MLP neurons of a small language model. Each row is named by its layer, matrix (gate and up: input weights) and neuron, and shows model dimensions 112-207. Each number is 128 + 24 x the weight over its row's rms, rounded and kept within 0 to 255. Numbers have three digits each. A neuron's up and down rows have the sign that makes its largest values positive.
After each neuron's rows, "fires on" lists the tokens most often at its 100 highest values on Wikipedia text that the model never trained on.

L6.gate253:130124136139146122132162127114093144151185131107131123138147093107074171123155115110081107155139105102102132120105120177086093147111141157154195105134125147113169082149129156132138112144080138130088115081137093095118131147157117145128100145112110126105149121101125147139111148180123126120
L6.up253:099134142131099130137135113138102105087085134128153090148093144143123146135170089137157136151095131171120096158070096125123087096105174175108121143124144132092116172111118120085129145103177109122155127114136105112139106112131098143154136103092130142156098187118087125123102116128120138100
fires on: "d", "t", "re", "ret", "on", "s"

L3.gate50:088172137131124087146139112102098146126102086067123124117127149152132151178134108149150149157127150094122150142087078166136114113095133082097158139128141123140122114164089144111132120112142105138141112073162146140104144155102122151095131087127117146101143102120115107146139157105183144143
L3.up50:126077131107098135112132106141108126151121132114099121101136120147129160169137129148099145160110144125154142150144101170191107125157149138097130141124127140111151085113098121100093159146090103094144091111118134082134111123125119126132162136137113063132127140138118123116150138093105107110
fires on: "released ", "e", "Music ", "ass", "IS", "Year "

L2.gate395:119111151113147090169125140125130142112116133139131189104101165151164127170123085130128152120156179122141141133155096127154110141170148090077137165154120129118167147168153094116153154165177083124130114126128077129121180136111131103139142093176129125137165151116099113135126102129154130159
L2.up395:101109080154167121141134129124166166113151130105123161117114158149137152178115097104118145079122103182120114129144153126119119138174111094116125147095143120108154115124146141097092137145168122126105145107109133164121163120127131074113092129139134124122108162144153156112138113104159137110
fires on: "Z", "X"

L3.gate352:149184091099161121155172102113133160142130112182131119106107147130143127126117098113119121129127108149149168128081122166133122103137131109114103119152126160121080129113138143118118104117141101125117124120143141146164117119167137127113165127157108161111144147162128140163193139145168078142
L3.up352:148078115130112126112136065129160143110169131137118138147080145141098106140128121122105126129126125128163139115104119179118064130128119100127115101128128113118113119166128132105085129111142126100154138140095161126125109108137123119131180113098116121136125200098115165167151111087109089140
fires on: "el", "on", "ish", "or"

L2.gate75:096132126181158170123134122093102163178156149173092124115105147078105108133139134079124121130172165105131110161105093101110163150159096113090160112143099110152152166115139115111095068134099121133129101135106103151130143121157151117165129140136161111155150135146117080150150153114132120105
L2.up75:089096112098133127156083149157114117151128113140125124135112081123174131123128063150116106160122141104078110145115157118112166146127087122092138134118163104119117152119148129111094131136149084127172137095138138109173122133104125130153086152117112119109138120135096136110124179131131162105
fires on: "ater", "ome", "y", "er", "en"

L6.gate239:148112125114121115128106093120134157109192102138095074120143132149150129160136165173116142157131120099144155165144114139133146135145150115127098102128186067089121143142136134152125118108079131123134128112146135164156139103087129091145113133109111184150133131152109147137158126148139144156
L6.up239:138116149120124148147134093132104136094123097133125118118114105152119160124120107164124153145168147076113063140097163117147152097165155131144129127164117126133144120137127158085132119113074140126149145121138109131174114156154123147105134130099118118157123124168111126127123134101119080118
fires on: "v", "re", "ov", "or", "mer "

L2.gate409:089120118123111099133116155067151170176152097148150125121116149108131095142159118137123164132133153142110157161149152150101187126092107126117135148129121151163172110104125123130132109116142140158100092077127124179135182161122147124123150106079135118133139131100149142159107126139108113137
L2.up409:129119115123118125107114100144127115154112131127148098123166141164113151098148133161157144137112163167095137146129112113099166149150109116136133164095133127094137184109132133134142094117159103144132112134121161112126115106119130155093171142084134128114108146093083123148127126105090101162
fires on: "us", "c", "Japan", "ce", "do", "o"

L2.gate299:130115124104127131146119153090135142112106106083137131116117161095092075119152114146101145156100128091135101158106148134135106157130150141158153109118097123130151115129139215117169130146127130129096116126146162103110151113145132107124132117150113085105110098145187107169122138147146104159
L2.up299:143153138106166195136147135115145154123116141101161133128055124124178129109139119110140160124147127132141113138146149129123148103127146123098148118092096154130160160124094111151103101118120135090146116086143118136123103135084150152090128131107137122107170138120120105141162137166072102161
fires on: "A", "mat"

L2.gate161:115146163077150135097118185107154149114103175112154138137098098069141098148123111096093113126109177173128081126141111110141148145112190139120164112111087104126161137112105145099139134091114139154158136114098173102125131141128102155101133138136162063119154121124147148160171107167151090100
L2.up161:122144154084160145095119155122130183113117133101147095102105129094145138125143123138109141121112147123140118111143080150151150124110177129100164131152100107146124091147133131120153113083131178121158130109123134116112103088092138156094118139114153100123127092162125141194133135157110104136
fires on: "E", "A"

L6.gate327:129128155180131104174137139122067111111114151068150179143113156132104108128151176135140108123100108131092139096128120182135121139094136151117144127159179110145127114148140165118089111105131137166129125124090127117152156136116140116059139126155130124111108156124118127138140123118131099145
L6.up327:091148165175144139109127160135095147135120180106121159112118113112103163156129090143095155103175130091097077151117125108130114082104171169132190091110154120150110118099154132134151091118101108136164109113149089156089142096131116123123083110078134118146128158099071137133090088062125117144
fires on: "s", "th", "t", "Th", "M"

L2.gate104:155136184146088105117132089135130182136126113123153152149106127110144135177130111128162116158151148134161081133097128143122164134111147106120130135090174113098128133142091134106118155113084132148143148099162177095189121107107162158097169097182105132105085133109122161167126100136142168131
L2.up104:150135161134112124113135133142140131095104144096112173107125123137098110126152098124121133154142142136121110142154120076124128122091142128086158192107129114125131148140101138111103117095072148124144122125139125140148113155066137142165104151134096106129128116130122132139153109122083155106
fires on: "ur", "pur"

L2.gate399:149121099129142086164170126077169189110131148118120104179114106113125128144126146135114139127104122107156123112176101141119107119119138122104168130121143114136138125122161164122120112093102134160142121108113088142185139116124147128091155146105141129160152135123135147180153131149098169138
L2.up399:102108142116096099116164114105143082109141130097140161082085103094145146141118140126100150100110114102149157136149127133175128120092141123122126131143101117173110143106114142161122123096130119077118100149105100166174106120109172106148123161085089128123156131155101176123131107140139111137
fires on: "i", "um", "an", "a", "ed"

L2.gate18:124158089152131112134169133120131160135156087092161105133127097165105160123149122138128107129108126123182116116099138167119128105169133104120141146134120130090166148137134124116147138190107126118116122147151103132143134095104090181082119125093144160164120109136174118154105134093091147130
L2.up18:151123154100148150060138114134084171091120112122160138125086115114184165139118145146093118098121170114113146169158122124084107141143112135110163142103113133124131109188114119160094114136102121114123142189095155116132149139092137157134121120127097155146109147124113168125117127127089125162
fires on: "in", "f "

L3.gate18:120122116118108137075157131156143136095160087099154128148146112144133135115095125155161150138131154108141136130088126184108061108111157108160157163131126081125120105109143157132137187095131112114128133112127108136153151107124115138131129121124097189167144079105162142166065135164105138120
L3.up18:121124148148109121134128103136146133094150134133124111118171122115144154095130150172149147155105135128140098145083125143113076136110088092138136154129094110077136163174078209178109143111143112119117140153130111137114110122117117158144160138108094165162118163153113153132098134146139156131
fires on: "Tur", "er", "sur", "ur", "d"

L2.gate421:112138165122086146143126105068129147145125110107133085115122099102087111129153144148168127167133147112124119120120098115142166113097101141138130103130091128094126086141110157132157166128110158104136119127111122074135136110152127140101131160129113162123131121123107123128119128115157106146
L2.up421:145156112170090113146147127076163132142183091146140142116163118130109124162092087121121122126138131148128115092145114156136122127095121122138112095136166117106124111116103111122141168166141108125126161166125177119149137099136149095161160083162126162102151140127161120133103121112117085078
fires on: "et", "fer", "met", "ent", "ent "

L6.gate148:109106149105135123164136090098133112132099069095142124149156142161161140105119119132135084188109132122139174128134148102119105116109189086080138197153085139132125156108150129113147115089122115160184100124102137150125130123136129101098139116154094135173137105149143124133134137137107115128
L6.up148:146138126095097132128112098112146109128165110150114144127185112162130169113144126145145141167081156103166094150156138158126119116105137146114108144132132112156144101133159122132120135117092164143120151142142117096147154164147114087126135092148075110117108109176136099147119110152142159135
fires on: "w", "le", "ce", "ty"

L6.gate94:092102128146141157138111149136130092154158148142147135142111087166109114106138109107154182146124142098150096158134150124116102109115125095112118126107134118137111135142098119156164129124125183128113157155121123095094189105107058143145145107105126102150151095100102129116122106150095118081
L6.up94:136101139131124082163114125142077142166119107169139118146109125093134144163123121110107099091151131119095113154142119110130179174101134139150135116126096099099143115140115082113130170123104124157098109169127138125148124124118154119091109145113147123103116206107145148127123106151143137134
fires on: "n", "h", "y", "r", "e"

L6.gate0:100105082104143152179154119140096144134159120145111142138133100152143148070160119108107114131145135121131114134113130153104122124109106156165135123116123133122116123120117139073154133141077132166189106107117112147173134131176121133116121128141125143149136104168139119137131137163122128133
L6.up0:139112143117106095141163116106122115158169145139085103142122123132110150133108115115158111103147114143098141133088133149102124170135154096126154090131102162127152132132130179137118098119154097131118127082113113124103108140168093095098095130127090180099146098096115139132117115133128130100
fires on: "er", "t", "v", "ater", "T", "peri"

L2.gate12:151123136122149160152144122141134107117128136083148159124109149154089134166099107155144113153165146116122145162169140142090093125137149122133169156129105128129125124180140139119144120146115161104121092163110117131087141091113125140166086098119144112196168141082127099113130114130090129114
L2.up12:205115123142155099106151115123139130135139128119136102121111117133112178098104153123159129090098106139152134176121132132113126180142142091145074146157156122138130076142162148107123119189152108142144112138112108107131084117132149156136149123109120128170113088135117157120120125118103133155
fires on: "id", "y", "al", "i", "ar", "ad"

L6.gate384:097106160141125125147133130089112125113155125126110145130132137114165076142118175146103138123129120142093058069185130136091096147121140172114141109135123116116103115080123156127116112141126113135108131132125121137162148143155134143124139134123096105152166104076157092159127075146160108133
L6.up384:137102150128105157125110149125116150108164133102092117110115116099156096143118157162154132114144142193102108106132153133137072148095109123110161130155110158161115129125161161104167148134129121101115117086073136100117103120138116129089120156115131116162113139137116114128151109078140089129
fires on: "th", "s", "ar", "d", "ond"

L6.gate276:141139145129105196146159106146124134105146112149119138121122113109140116146142130099087152147166111140139098124174154136113143128126152105151135150154157131154127136109136159136107142165118126136152122122146104134119136108091102145140117089174145172092126106116139102187134115094079080078
L6.up276:143112109151124134067146149077113119110158143180105184105106095159132143121075167099137137083122098108116107139112137135168121107140144098148135130177179108119120128112135134157191125160060150107152133168185157138104116136144109102125116128149121133125120119110157104130134092137135150102
fires on: "rem", "p", "am", "m", "im"

L3.gate47:095096138083166104138105144091151111134151080089120114131123099152134131151137132137131143161133143141125098136141140187131111164147125151126116124106105160170120092166132122154152153150125172109139126137181097121093137118110114136101157126074132146146131054160168079120097139182157131083
L3.up47:119150110139133157094121142185130163158122085129161113131125140109150139140147085141110136108116094103144147176118158123097157086144162146112140136122151093073128091136128117109145157103129125112135105090106150130143117085104118124146139132114126086155107093118163129110157103156135137141
fires on: "n", "h", "g", "ad", "ti", "Vi"

L6.gate25:110152117120092145117141129114119144131127144105108121156171152117113073130129098137135098105131156120124065121116075130121100120148119143113165103128165135109100099125118178128153097123125147148083125130121067128088184113136113100122160136127111152079167154122136156166139138122134135130
L6.up25:107111112121147144113155185126163101137118128128136194117147176158143060101148177140133081103153153113122109119147140111132115149121101162101123182088156090129157100110084160140143123128107131084128145142128135177153120147127106166161156111127144129123119092170118111105167195128099130105
fires on: "ar", "- ", "g", "su", "in", "ex"

L3.gate341:084143131116137121115107158085157115141130136106131153126115110127169115139094139151144125159148133117111128108114114122147144080099110187112165109144166109170148159083089155109116151164136075110150102137085112118173126089103122138156157134132134097113154116098139108114159165129142139134
L3.up341:139068146133114137125168149104116126140101132143122177153120134089176110144135135075183128103122102134117109091065130143175141127114152126128122109123166157154130174144145100130102140124102124154165128141064144135168111129093116124097125145166173145110108139147136086126166165133137106086
fires on: "en", "ec", "ind", "ing", "ab", "nec"

L2.gate185:160080152108113065154088098074140168105137131105131110104124126098123127127085141121148134098135144098106135173146104125164112128117127105153095098146121131106118151163150160154104141140125058118183103118077111149129136132132148114149152105105144132130137118110134167150112127173139158151
L2.up185:124104133105143126123128118051102183141121148102118157115125086075159126155113177120151152122105123123057120111073123104128126149113128164171140133081078098096101132118119148170125083112151109131103158115103114161098106111127136120130179145142096137102084102138081170134117134126154165142
fires on: "er", "er ", "n", "mer ", "so "

L2.gate309:109122127161153153209130080090122152096147115142138117126114110113144129164167126122129152167127110132107151117103115150115147119092104108121101132145082114117128131105167130155093136111137147152148122086149150130162177129121100137132142101089082120111124133123061123141121169137130183127
L2.up309:105133150102114170140101119140142128125135115117105175156091108140136081103120111094170141117102123138146095098140146111173141097099113114146119192098165094113087127113099152106134099093141134128084108132180118120076095171128097104142134154070112117141138151121132136107086129132130153133
fires on: "writ", "build", "rit", "ym", "ash", "ear"

L3.gate119:171116147102085182136121156117141129144169128116169122112096101133158147135127114141141122175157183163107156108154106122080147158126137173155134144151120133123089165200119139164145126115129156125171114085096135091115111081134133126119110124096101121134148179138103152104159111147114154157
L3.up119:179116133098122153163109104109090103120133128148126141147150111143147168125157102168136145136125121157078154114116151137147142103176146167114123164189150118217116103116148132140136140078104117151147144127124123127153160117137153168131109125128125132176128135097125178109166078142103129159
fires on: "ty", "age", "al", "ity", "ar"

L3.gate105:137112134129132098164130178125098133140155131107141096123113171085146128176141081110103146133085145152137123105105118111107089142129115138097151136169158081097126115100077125122103138094110166192153122104145084143138128121137112090132119141118113087151115118113140114184138129144128121154
L3.up105:135149142110146112119120156133100115135157177113126115133101154087143090159130091122093115102097141152142126154135174101155134171134120086132133127163149131148192120107127115107103148148128175161152133153122089160170108132149159128107138150115151107137125121140115074145121157150167072148
fires on: "Li", "i", "ste", "Lu", "bro", "ke"

L6.gate138:082093114132115136141148100122131136158184115104144108101097156096145143121131121103104110157113154097142113151085114135182108153113119116104092105156109108135127103160128084120097133121131152170141080100143106116122128163203130146104114114081103145152111106120137137146127142118154122128
L6.up138:118128143141110116129129104159127126107156160084174152150082132117111117114134133095150140133077070136146160109096134121131148137127100126187077116079114125121125141133142157103131140137109159125133101112133172155102153159113157153086140151147084123112144141128125168116130156119114083098
fires on: "le", "h", "ound", "or", "over", "ir"

L3.gate62:131125136116132130145129095174125098147169105100133092092155132099096177109143130166131150159123159103127121131158129133125126132138142136122130149136095117103058145122171117102120161138140119144158126141134131102154173101128093150118129141108121151130139122141109102139128144164116153113
L3.up62:157143124137107126103107085147078095119127116138138106106142131151120105101139130128170158099105117094095106123116106092156100108133100119151146112115133063094109138128169152159118125127153116108131147149166149112171144100132116179129156153117093121140144113104065119104100136098128125141
fires on: "g", "t", "Tur", "d", "ym", "ly"

L6.gate211:103131174166188109147104142089126151159146124093084135143109152148160165133144133156120125178134121091153112138127126137121146108105110146089128160126113088144099153147145153126127136188130124148136137111187169105132158118152085135151116142125128166151118100122101162152109124117137105100
L6.up211:119134153074148154165121140134090074154135125153109134107136161142153141153140142159096112125131134106103174148135124136110135126148089128099128144140109112171098123135123143082073148153126097133129121122149134089125102092120144101145114127117132121172091143096086149159145132123143138147
fires on: ".", "Don", "x", "Lou", "P"

L6.gate37:127072147110124094122121151102146145125150137121158171122137116095162119122086133157146128139151148108075138116116103161158137112134157106163100073121139157097135170161140130132178113133106105108093116120108122169172110138104105112135107063132131157131125160116113124140131159180111146126
L6.up37:139098126102167118121152150130170138156136133119114090126117138137136117128106145153145152130145132132116158150199130142150126101145147158141106117137152107133084131174093141106124151123087095107100113130154116114072097150139159126131155124129133125124120162103137154136146077129171142185
fires on: "sol", "li", "Au", "k", "vic", "di"

L6.gate226:144096150149103136156124164160157177174173128129148117129113135132091106113121131133112081126107152103129117139146095196127096164100110152111122189108169116100139143123111130140145111122104126134143125157123106138136143141138114116112155089112132129121136134176143152162134150125125151114
L6.up226:172137150109150151144088119123158124085131100115081158178157087129175136172094137185119126135162127134115126137158160150138139109117156106137094103171162102127123189081159165130151091110103146144134141139138092119133154126082121147144134124143119133116126123135160116122135120174144134124
fires on: "l", "un", "in", "S", "ad"

L6.gate241:127121142123126150110088132140127131119129123112160178132113131110143116128132126113155106130144165121147135139116160114087152135123188129113141111124150116113114145150104185130136123102103120115158131059114132128152132130141119131116109153179154130124126087122138117131126138132169116136
L6.up241:150138191106113157114121110101134140115114101094124119147139133132163117130137136150152128137147129130137120169143123115122188153099156164112146147135140109140136130130129170167116162142094062137096130141097153120132155124138105132165082141127125170091108134112137091127136144102139134113
fires on: "===", "ach", "ep", "n", "ur", "ad"

L3.gate433:139124107130138093166107132090135115131136119119128098119089137111098131188121134141099133178149131136145161119146123158148087167122137114121083117141143146128097121118110115133154187149141122131136091124130094177140126159109103108138160078099133141130109142138149182150128129126100165140
L3.up433:122155140133115116168112136090149159118122109153140132130096090154123148138109117129139130146151148107137236157152136144107122125141142134135097119134093092108130103159131106116103112088116146131140137113111140136104092099141158179125140110145172142158156151129115122116152112142135104157
fires on: "w", "min", "ar", "mil", "popul"

L6.gate29:096130155092118119162147172095120179114154132143141117175132136148142121124119104130098106132126196097135131119136102125142132163111110146185136129156154130140143142135099104132176134156123152166119101134149112147139108117122097160184142105126088116150114119120109133145188174111130112136
L6.up29:120146131128132149151143145122124152097119148114120120144106134151189151154131107125110126147167121141110164104158133094156136147139151154137105120149158157140161160114156135129127087155124123117165103135118118162119075101110129143142130132104112117166123134082144087111171150088158094127
fires on: "an", "in", "en"

L2.gate216:103145145150125150155106127119084158129117150139117097107170161127140157137129147122115110092122147098130148146109162144168093149070132109126156127155136116084085118120093122107079103145120116118111128138126123080142111122138092088106132097089079148105122148091125137155123169172116103138
L2.up216:073183117160152139136128159158134150133128130186156122126183122136133129117137138151136114095111103160115112137123135162150103110103112081141128122134105131111070143089126140116107108144156100152150142173146132124115122083119127106094146101107130122106143165123105141114141134126161111129
fires on: "ing ", "ting ", "ve ", "e ", ": "

L6.gate105:136169102157098126139118128088138148140119111145153168167116154122115118125159126116096164168123137153145154137137156099156127133124128135129159134166146135110151102155103097156125154104080140132152119128166116099107154101102080125128120133155133120111110148141098146160171129117111123125
L6.up105:114149172089176102136081135128120149139137081143135096117093104150161136148124090139129110169135174130125129147140141116127159138142150086156100123166125079136082134124149114154122132127091080127130167109166121119126088135148132158133116139077142152144126100195095120142147145155160097134
fires on: "'", "re", "V"

L6.gate252:114144101114132127156110143109079148115167111112157138115132162145133102107110139123033110153145169127192149112127090134068125139156094166108161154147141134157148141115127136117132124124137100113168127116164140177111159105104094133084118123101111146179121159120097115182147142126139124124
L6.up252:161092069130121133152097148138127120177143181164105146154110112137137105135143165112107146137115121136112142143162123136063094105119122137140134130136122195154146111136092098079121112091119202132133171153152141101122140107135151149138115142133123072129135137102113101139124122136086112092
fires on: "d", "s", "t", "ts", "w", "l"

L6.gate78:095118172126109124179156154149105114141124155120142127110086126127139095170139129143116123101118156111130123111185123148122160142067091134076132148148133151137149145106063144125114131113136104119138098161109101131122170086124165106155142153150130147146168136154100139145167148152112144129
L6.up78:124178126117155166097127133116145130170109122081125091157090124119147146156097117159168115124130129094117144133160151150125118116133140110135088140106118108134105071151125123170156120131087142139099118137121110143119136106131173116144125106162160107117151141118115127137163130141113140134
fires on: "i", "al", "g", "c", "in"

L6.gate188:129140157048109145093099153100123133105127120099157134133130111148136168121128109147126118130137154106131105139150101114099134182123112122109148168105116121158127151093161098146158148143130119133131098100137107119106182102150108092144144146116089165179133130145160173163153123121146146151
L6.up188:157128111071131145132142137118093121137103132108124155136104101138168168132129116118150103086183121090143129115111146132150147152136108121099075145147134171104141159116140139124174122143126101141161134166154098128113119123120156127143116104137151164122093129164105118124139106110115106161
fires on: "^{", "v", "ter", "pr", "in"

L3.gate300:095149090133089136171124116109110142164127085099166096117133118096133125129164097116090131161151139114135131148113113140105105138118147148106139126136149141118093126141140133127104126094103139123140024114135122116153137125129112125113095137138111132174127116129124089178145107129099092153
L3.up300:126168089130098139153137091167107115138130104093138119032156117092102124103167106142102116152138105120107146141131132109131106088137117141103124127094136144141085102144146102119098090112133152046119092147112133118113104147143131117112076148107110130146113128153138097091162090133117082150
fires on: "ation", "igh", "es", "ain", "it"

L6.gate376:153107141131152147132166124078100115128134107140101111112158108121178152128099095148121112181147159097153067140166127143141134127099067132121135148119114135113117135132126126102112210159099125122167118143107127128109143135105146146147143140115110103140126127081126143195126161108134139091
L6.up376:121082082097163125135129141087085109140130112120116142126134145166118161127156134120125120155125106099161141165095078112133124136171171154139148155157132128135125119102093145107159162129102176131150114122164123126089112173139119141130079111086097137114099113141127117127099102095117122115
fires on: "F", "f", "did", "im", "m"

L2.gate187:103110133131133158187114132144103109109123116097116152136087156146126099154106098129166146172116131097144149101082140112123128117129152138135154130168122099078138137112073128127115199091067153115104110067146136145144145126155107153113133115172146104141106136078132106140111133079161140142
L2.up187:134149134132123132114129124090111102100111127110167100143158152137172157124088131127123135133115115113160145100143133093119153157107147137107141138102087096132109163119103131151133103137129078116151098157128087146100087124172128159153177170132130085130163096136124141134104141105181126102
fires on: "es ", "s ", "n", "or", "les ", "ts "

L6.gate404:114158167104120127147143154108107161149112092136113163139141164117132137116141125143097121150119106100123149142137112130102166156112152107147119139148126145145141101145111140113156177152092127149161116159131137142148114117140128122133126107192108114123116082134059081159126122135120121114
L6.up404:132114151092143142146114136116127132143080118138078131101142185148122143147090106118095075123133124160189118146132136098138120157160114136132122125113114112097109103084173127097116155104131133151100155160119171104130099158119130152122081144127115117135134118097161160128088122148163090119
fires on: "ers", "ers ", "ersh", "str", "als", "s "

L6.gate54:135139119115144119112156143098116097115110124158130137103133138107144138131193149097118122133126116163121177131129085108127102113168102126123107148132100112128130140108125112156116116069103143127165079159098101110152137096124122111118099105164084105159165073125130166137167133181108089131
L6.up54:134130129146145097119095172101140111115098066155117136120119136107123103135193147105112129158138122131182161168090106119113132186160160110137123132101139105132074134135112121107122142112075119123177128132152162127133109134151102097117125104130128109142121109129104134148118104097137121148
fires on: "le", "es", "ing", "s", "ers", "ve"

L6.gate395:077152140108101131138141125102122131108101055106162135133151171114132093150107144097134149121101153139193167141108153113141083100091164106145087156124133105123142105137166147135141173124119145167098087125158130137115159114110107133146127128168141140165128150119122126136185144114144154126
L6.up395:138112128173114085148100099136098134082142095098103094130120133103116158144159132136182158139098144133167135159143116144111098127058121113108140151106098063133113152100118094127136128129136125139112110132093130125116141140070132120120121118088162153136141156088152117157106125131101140110
fires on: "===", "comple", "==", "ec", "bu", "rec"

L3.gate32:117078115165165131138111106136181129153097121115129094122141116134112117143174132096133115135149132138152133153105070112158100139158097154098143115150135119171170149136106142152149168150095139140155101168124146134151095106173110141156112113170164143178173155136135156122165101133107073114
L3.up32:130070138160147103156129155127177140131136131126103173124097105115126098137133154102152138164173140124089110167068160097141149116118116123102099152122181093177152143142103137113129118122136136125132135131125144140148120118120074139127118136126122133143156138142126107148131158159122117092
fires on: "th", "er", "um", "i", "y"

L3.gate80:097111117121136170158136141136070109128141091135164121126141163123098170111109130118155143140119127118113127136118133147140115113138120146166135197122128064144113118126153112119128157099134126126139082106080109144108139110108124136120155133156090099130156143117123127147138143128094151113
L3.up80:103124140136131143205136122134106093102131106140100144134116157106121140139116128132181156102118110160095111154102152188101120144139087133165119142092149048110126137159124132110101124152142096143117130116097124170137121106131151130110134112147118146106126164167172121119164114175118130104
fires on: "wi", "ec", "comple", "bu", "ati"

L2.gate215:099129153126127186119126125091117132157173090105131108150159107152123099127131130125157088147120184127100092150140078107122170123132110124120098134103109072144121173119116143139109135115145106126127107123116077113116187091141136127161173076118143092129133152062097140130155136098183128123
L2.up215:121129147113126145117095136118182103123090119140133124153108112123174151142109157171102113116139146096123109161124129137151143094118109172114134112146131139098162130126107167085129139110130093141086111134192158162132111142161106106063130140119093122091117140146123139105113135135090148176
fires on: "in", "en", "su", "i", "um", "re"

L6.gate311:098139177120130143144123137099118109103098098065059128123131140125133141129106160134135119148113148115138150134145122153107125110115127134110101116131094092125136163082163161127126116126103100118177143153147141124097137171118118172103142143159133101158152154115124167194133180118111160160
L6.up311:134169112126189069110147117111144141179161119140123161122132152122128146137143148132099139099136125117141124138089178111118133115132079098103151100131182146157102133097127119103104158150159109106115125089155201123115135096114145129125123162136116126119091148127134109125160170163090131130
fires on: "R", "X", "P", "S", "N", "."

L6.gate115:133093123123132108153129132146114157160151128114132158132139133128128141114130126155086131108132126131167157122168150144092114176146152143100144130165129133103092124132111146145136155101099104144149093133153160115197141107134122108119109101165114095185144178111106123124132116209128137157
L6.up115:137133114114164152132116180134136101163101118156123171120146145133120082150122137142080142103159132145109166106109143104108137142169150131133127117160178106121105130091101164089138111104074125130134118158137127137146139146095121139120115164171129136108160107078141126110106103144126111137
fires on: "s", "ers", "ts", "ents", "als", "els"

L2.gate394:118149111160139117129124081121133143118148137130132103194121138126140149144165126124147119178114137165134125139101117121098119150153140113139087136125102110116072138133106116116099120111080100202169137129141131115164122081148144173118139183133098100103124152134096129154169120103108134100
L2.up394:112127120126080151153104114125144130129123126120166104068101141146095103082114157143103104141109108121107146147141124157136123103098091106138107142103104138107090134134087125121136147131144119056096090133098172128142093106165140108108131133149150131124106113139106132088162147106093107119
fires on: "er", "ish", "el", "lo", "fe", "le"

L3.gate302:093109128136165097146139127094126121135158142120121133149110153153182133128112144130110152123149155143160143126137126145120147175156162147134106148131142158111121118135129120137105151106132137162137122136119090096116195134106145111148131122139121118115203125103055136179115118116121134158
L3.up302:130096084155160117120129114094129130094147154124101162077143162154154143110074156135117121085141130147128120138146157134147160134175118114140072148122119151127145102156140117126091142124116120133109149169097110106102149146097153101127117135102128134077181152123090121082112115118171118159
fires on: "Z", "az"

L3.gate173:095120136104122106130141115094121140185134148136133140141140124136108103092115120131157114116169133117119167137140097101126139155127102147148108124136165164110138137154091165073145094126135160142150113077136116131137110151093136128131138132110138145125142102136075106131142184130137131159
L3.up173:127083115099138095105083141150150117159137122108153101154180114171115087107091149081154108134170144130131086141138110115130141139106125133133104114117160141151121158108112119121136138099156159151148121069148151098127145121084153170118145100166123154118147131146071139125151132124144117143
fires on: "ov", "ud", "us", "od", "o", "red"

L3.gate321:125137153148138106137129082107083154115134134106122150104120124109097139189155150103121097178114165135090128147131060125112139127151095112118136104122129126138142194148105140146095070154152097128169121130091118134111092121096152095133127165123113146101146161173085129133151128115123153145
L3.up321:116113141110121081074131116141123137134129127134153125135117105085138138107112117167169127127157139114102112139069080122123123097111135181154139139133164130126124181108115105122153099099106115146122117135110069142109139121125121137159182140133108139142108123120107146139129129140119171122
fires on: ", ", "er"

L6.gate275:132119147104130167167160107136148136129127123096119101111185132097103131147108133157144109178149121127063122137167133144132153148115117109140176113174113172115095155124125160120137128124118096140155132137143108108156157133127141107150149157149082117106195129132128162176127125140117154130
L6.up275:102128141093147163155127124110148173147144096126152116113150132105135178138148164172143136138152152166112145135157147132171118140135101137155139139129139104109127125130137118163148156178133133126156124139100108118157089134090139118127124152137143099098144129132137104100074111096154105097
fires on: "(", "air", "ub", "Med", "ys", "mus"